Weights of a small GPT-style language model, trained from scratch on English Wikipedia.
Size: 8 layers, width 640, 5 heads of 128, MLP 1280 GeGLU, vocabulary 8192, 38M parameters.
Architecture: no biases in attention or MLP, tied embeddings, capped logits.
Training: a variant of Muon for these matrices, 894M tokens, 13648 steps.
MLP neurons of a small language model. Each row is named by its layer, matrix (gate and up: input weights) and neuron, and shows model dimensions 160-223. Each number is 200 + 20 x the weight over its row's rms, rounded and kept within 0 to 999. A neuron's up and down rows have the sign that makes its largest values positive.
After each neuron's rows, "fires on" lists the tokens most often at its 100 highest values on Wikipedia text that the model never trained on.

L2.gate183,206,202,200,203,211,226,190,234,183,201,194,215,221,223,170,178,209,196,200,212,168,210,176,200,236,197,188,172,237,197,182,190,194,157,178,204,210,223,211,179,184,189,200,247,212,207,200,231,205,229,232,225,219,190,225,183,222,218,201,208,179,236,218,178
L2.up183,204,193,192,198,225,180,200,200,192,196,177,186,211,191,199,188,223,229,210,212,214,245,226,194,222,176,166,191,261,173,187,193,203,182,182,222,180,223,198,185,169,209,202,244,212,186,212,232,216,185,227,204,213,215,199,189,212,206,228,155,183,229,202,189
fires on: " O", " Ya", " 2", " Ca", " 11", " Cu"

L2.gate1217,220,193,210,200,186,165,213,174,213,217,201,195,206,198,161,198,197,167,187,201,212,164,231,201,181,173,219,146,192,191,196,200,161,195,203,186,233,193,214,215,201,203,231,251,202,176,184,206,172,210,184,205,195,222,205,196,240,175,160,223,220,226,184,211
L2.up1217,191,263,207,229,215,194,186,207,243,190,223,201,169,212,187,179,190,215,224,208,204,180,217,182,239,191,168,181,228,222,191,197,247,213,190,212,219,155,179,210,197,163,217,186,211,183,190,165,214,200,201,187,210,228,197,147,195,219,171,227,190,188,177,257
fires on: " |"

L2.gate957,195,233,203,197,217,198,198,206,208,201,148,222,162,213,224,187,218,228,158,179,171,207,228,202,157,171,224,201,221,179,170,194,215,186,173,209,185,175,220,202,195,195,197,203,214,212,201,209,193,224,177,190,167,198,221,174,177,215,198,202,177,212,211,201
L2.up957,202,162,214,215,208,205,200,195,211,171,202,212,171,188,201,201,178,223,181,159,164,201,167,196,212,205,225,182,206,152,163,187,214,217,194,195,202,198,140,168,182,186,179,206,202,205,215,178,186,190,211,194,192,166,196,185,176,210,208,229,197,197,228,249
fires on: " Co", "Co", " stream", " co", " Kar"

L2.gate274,186,195,206,221,199,167,241,217,227,202,206,189,217,185,227,188,233,218,177,184,236,138,206,181,188,206,218,205,209,200,215,188,225,196,194,210,249,169,184,200,204,194,217,183,193,185,194,159,182,211,166,201,172,200,226,194,217,202,198,194,210,158,212,216
L2.up274,164,193,185,217,177,192,237,200,217,210,166,219,175,210,232,171,239,212,197,200,204,216,189,208,203,231,223,204,188,195,228,206,205,221,172,216,203,185,213,191,206,223,187,183,226,185,221,216,199,178,194,220,183,182,187,190,215,219,188,228,178,176,198,235
fires on: " for", " att", " For", " at", " cont"

L2.gate996,185,163,199,191,228,215,173,229,227,196,221,202,204,202,188,205,190,208,218,190,208,224,187,201,246,187,198,187,214,183,243,208,191,216,213,219,174,169,184,223,215,221,178,195,206,181,176,162,174,177,199,214,199,230,174,203,200,206,244,182,201,218,175,167
L2.up996,209,182,174,222,201,185,166,154,197,181,194,213,174,187,199,198,181,187,200,151,199,198,238,184,197,224,220,205,195,165,214,217,191,170,177,177,219,198,205,209,195,225,187,194,185,194,159,225,187,188,173,182,244,195,247,170,210,201,207,196,199,216,193,182
fires on: " cl", " Cl", " Sl", " Cy", " Cla"

L2.gate961,232,193,194,227,202,176,174,200,177,148,218,194,205,249,201,214,208,210,200,200,187,176,195,212,229,204,220,203,193,215,197,191,188,216,219,198,200,201,222,236,202,167,185,208,203,202,224,166,178,179,183,223,214,191,179,212,230,233,214,204,213,201,206,212
L2.up961,217,190,201,213,219,189,195,202,207,184,216,167,185,214,198,226,209,183,193,213,221,180,189,200,182,200,218,198,168,213,190,201,190,192,211,208,210,203,186,201,224,210,221,196,260,202,155,194,207,213,224,231,183,231,170,175,198,257,198,221,184,233,200,203
fires on: " |", ".", " Su", " ("

L2.gate993,183,223,206,224,191,171,219,175,186,208,232,210,189,191,204,217,213,205,245,225,186,190,198,198,198,201,183,203,202,229,206,189,212,220,213,213,180,211,193,204,209,194,159,219,172,160,176,187,202,183,203,217,188,163,199,209,224,215,178,170,183,226,187,227
L2.up993,203,210,210,199,162,288,222,220,203,191,228,188,209,204,195,201,201,221,204,165,186,205,212,172,186,213,206,168,163,203,236,189,195,193,194,210,212,202,158,209,210,190,178,191,222,188,218,209,210,185,226,170,197,190,157,210,198,175,218,179,230,250,200,183
fires on: "s", " conditions", " reasons", " positions", " hours", " units"

L2.gate597,216,220,205,217,159,153,187,203,216,192,214,208,195,202,204,163,169,156,189,204,238,191,243,170,196,195,210,214,198,237,192,186,234,219,196,193,183,220,184,201,208,186,231,215,213,213,198,220,226,209,216,187,197,192,197,189,180,196,221,205,204,196,178,193
L2.up597,228,217,205,198,212,205,199,201,183,214,217,219,184,215,229,166,185,211,237,197,193,205,214,180,200,207,210,187,185,174,206,234,180,215,232,194,192,189,224,176,184,192,204,185,225,182,224,208,199,166,237,217,240,188,213,224,221,182,211,191,212,200,234,198
fires on: ".", "I", "000", " in"

L2.gate568,209,202,204,195,206,168,199,187,153,191,213,188,214,218,196,205,214,200,197,223,268,215,213,196,191,179,164,157,156,201,199,177,217,210,211,224,206,209,181,209,223,234,209,164,217,172,182,224,196,235,191,232,190,178,209,204,204,142,199,194,217,174,194,230
L2.up568,207,228,238,164,198,200,198,210,191,210,228,216,204,196,203,215,188,205,205,171,170,203,228,240,167,213,169,211,196,188,217,220,182,218,211,192,188,204,150,160,195,220,212,203,168,213,221,188,196,226,210,190,259,195,195,174,193,201,193,217,196,208,171,154
fires on: ",", "=", " and", " a"

L2.gate267,188,196,188,206,191,228,217,217,186,194,206,199,174,181,202,182,225,191,227,180,197,183,154,180,204,187,232,188,211,239,148,204,196,214,180,201,198,175,205,199,197,225,197,204,228,189,208,202,209,197,187,192,213,227,176,179,160,201,215,171,207,227,162,179
L2.up267,237,224,192,195,218,198,247,201,191,204,175,228,220,204,190,207,178,190,171,168,196,186,205,191,203,213,239,231,151,225,191,222,203,177,186,194,230,228,232,217,225,166,229,218,189,206,207,167,227,204,169,201,197,221,213,174,192,208,165,195,204,221,169,164
fires on: "ical", "P", "ics", "te", "ic", "ora"

L2.gate1228,216,180,197,228,181,182,200,199,197,189,194,166,205,200,210,184,227,201,208,204,206,201,198,249,191,191,198,206,176,207,179,208,211,189,153,199,158,210,219,194,220,178,187,197,189,186,201,210,200,202,189,203,177,201,209,224,216,192,161,223,177,186,202,221
L2.up1228,159,235,218,217,211,166,209,205,208,213,201,200,183,204,222,223,163,232,198,197,218,177,220,197,189,179,170,189,231,196,144,192,208,205,169,170,207,204,196,170,178,209,175,186,180,226,225,190,209,225,196,198,179,219,188,189,226,192,181,200,198,196,199,220
fires on: " |"

L2.gate878,209,196,193,226,215,206,169,159,175,204,175,183,221,200,190,219,193,170,207,192,217,187,185,203,204,176,208,213,194,236,216,193,226,175,222,217,228,213,201,185,190,204,203,234,180,229,217,212,175,198,191,205,151,220,154,178,211,186,182,227,162,206,213,178
L2.up878,204,210,195,219,196,179,187,218,194,205,185,191,209,160,197,201,173,177,195,202,225,203,222,217,220,185,171,213,212,230,226,190,206,221,189,191,248,207,204,189,182,188,188,200,152,232,205,221,158,221,181,244,212,212,181,186,187,212,173,241,219,199,224,230
fires on: " be", " Be", "Be", " considered", " it", " often"

L2.gate327,214,226,241,175,228,232,178,184,188,195,189,179,227,219,247,202,206,202,205,160,232,207,211,192,236,183,253,192,234,188,209,220,179,162,203,220,182,214,182,201,212,223,234,189,236,186,187,202,197,189,170,230,195,219,203,192,168,206,188,193,246,225,204,182
L2.up327,233,199,223,224,210,230,212,210,202,188,190,195,193,217,185,202,177,219,188,195,241,175,230,199,164,219,196,232,231,186,185,200,190,218,258,191,204,180,202,190,232,169,202,218,199,201,202,165,205,209,202,191,200,194,205,188,192,232,216,192,222,193,165,178
fires on: " Gu", " Cla", " Ju", " S", " gu"

L2.gate887,256,208,195,181,208,218,162,214,190,218,216,168,214,249,224,198,193,166,205,185,177,215,208,224,177,177,212,185,190,196,219,200,217,197,165,245,228,206,199,236,227,246,201,194,169,169,185,172,177,170,162,182,216,199,214,193,190,225,224,213,176,221,196,180
L2.up887,245,181,215,192,223,168,191,194,210,195,184,177,175,218,215,236,210,197,211,160,228,255,182,200,227,192,198,166,163,201,219,199,216,206,179,185,208,216,172,204,206,169,179,172,193,205,199,165,160,249,178,206,228,202,217,190,164,220,228,208,133,207,196,185
fires on: " 18", "\n\n", " St", " Cla", " circ", " Vil"

L2.gate195,233,134,226,191,184,231,220,199,209,199,186,187,186,182,189,191,177,209,178,193,211,189,210,155,224,215,218,239,220,192,196,208,158,216,186,236,215,223,195,176,230,198,196,218,204,229,194,219,208,185,202,189,189,205,215,162,222,218,222,171,180,216,218,177
L2.up195,217,228,209,165,205,184,224,212,196,233,217,218,211,199,180,175,205,208,175,164,209,202,187,193,194,209,226,206,188,241,216,213,199,213,212,185,232,227,157,200,208,168,204,214,208,168,211,178,192,208,214,245,169,192,212,207,164,220,192,191,174,184,225,218
fires on: " |", ";"

L2.gate31,218,171,197,217,235,191,187,172,173,186,200,204,195,234,152,198,187,197,166,176,205,172,149,216,214,177,220,198,193,188,193,215,172,234,235,178,201,212,205,197,180,210,231,180,202,209,200,186,170,171,209,216,192,198,205,255,173,219,212,233,186,219,198,184
L2.up31,199,209,199,234,188,196,219,176,200,181,186,173,238,198,226,206,165,221,205,196,222,186,147,195,186,231,212,187,189,178,193,205,202,199,191,178,237,203,216,204,207,228,206,190,208,216,210,186,198,209,232,173,185,183,187,226,176,209,154,198,233,208,229,198
fires on: ":", " |", " in"

L2.gate436,231,211,221,211,176,205,201,206,205,217,217,207,220,209,213,221,197,214,169,203,227,206,171,213,168,232,174,202,180,192,216,203,180,220,196,210,211,201,211,180,225,210,202,176,182,184,206,209,208,183,193,203,235,234,210,212,189,177,216,203,208,225,202,198
L2.up436,210,173,202,203,201,225,194,222,232,195,198,195,222,208,219,191,179,177,188,207,228,202,173,188,180,223,191,166,154,211,207,194,218,213,200,211,187,186,178,181,212,197,213,171,206,200,225,175,176,200,190,184,182,184,200,197,212,195,216,204,204,218,228,204
fires on: "S", " s", " |", " Cup", " album"

L2.gate1225,239,157,215,233,184,208,208,191,197,178,207,226,189,213,198,193,197,209,221,204,230,186,180,193,191,189,232,202,197,183,180,214,185,222,187,183,187,232,168,208,185,194,180,223,236,197,195,214,214,217,199,219,189,205,213,233,182,179,197,191,179,216,216,197
L2.up1225,195,197,242,223,207,210,215,182,204,182,204,190,195,162,174,214,219,210,244,199,196,201,174,212,209,215,132,168,185,198,274,231,201,202,220,182,199,234,155,215,196,209,215,186,188,183,194,193,193,195,205,204,237,202,219,198,194,205,178,170,208,170,193,203
fires on: ",", ";"

L2.gate956,195,172,218,170,222,211,166,236,208,191,165,186,206,209,179,168,179,190,207,218,183,190,198,170,174,162,198,195,196,217,197,192,182,179,200,230,187,235,190,207,187,183,220,165,214,185,211,232,199,219,196,237,219,218,183,167,187,210,201,203,218,192,213,206
L2.up956,195,164,222,173,204,234,205,211,155,187,192,193,235,203,229,182,195,232,214,210,207,208,195,182,196,189,201,195,207,229,186,203,175,226,188,181,182,234,185,231,175,217,209,199,207,206,197,166,215,219,189,158,229,206,194,187,199,211,216,197,189,217,176,175
fires on: ",", " and", ";", " 17"

L2.gate1068,191,206,248,221,198,187,193,190,240,206,229,212,205,182,192,244,173,223,183,204,212,220,198,215,207,206,201,198,197,188,196,205,172,227,189,215,170,161,198,202,188,210,162,191,195,186,193,224,202,211,169,218,200,224,207,204,175,161,220,191,230,222,191,205
L2.up1068,194,188,202,200,194,184,179,195,166,223,234,212,187,177,198,207,171,230,196,214,163,208,246,198,155,192,166,168,190,218,164,208,174,191,158,222,200,184,173,177,202,224,224,199,207,200,210,235,205,202,181,210,224,182,215,235,186,222,181,201,168,205,238,192
fires on: " and", ",", ";"

L2.gate751,233,224,213,218,198,227,187,192,205,193,201,161,216,175,193,211,199,178,198,206,222,188,197,212,212,198,212,227,195,169,204,201,196,167,183,209,195,193,213,215,201,234,227,195,184,202,185,219,197,201,196,192,180,196,215,202,199,201,206,216,225,183,199,199
L2.up751,201,230,207,213,212,229,251,208,187,204,182,186,234,218,187,199,176,172,189,229,210,138,186,186,237,198,236,159,230,191,195,157,200,203,196,169,206,182,213,189,215,192,258,180,204,205,186,218,192,194,185,216,205,171,173,208,200,204,221,215,205,195,216,187
fires on: ")", " to", "s", " |", " –", "-"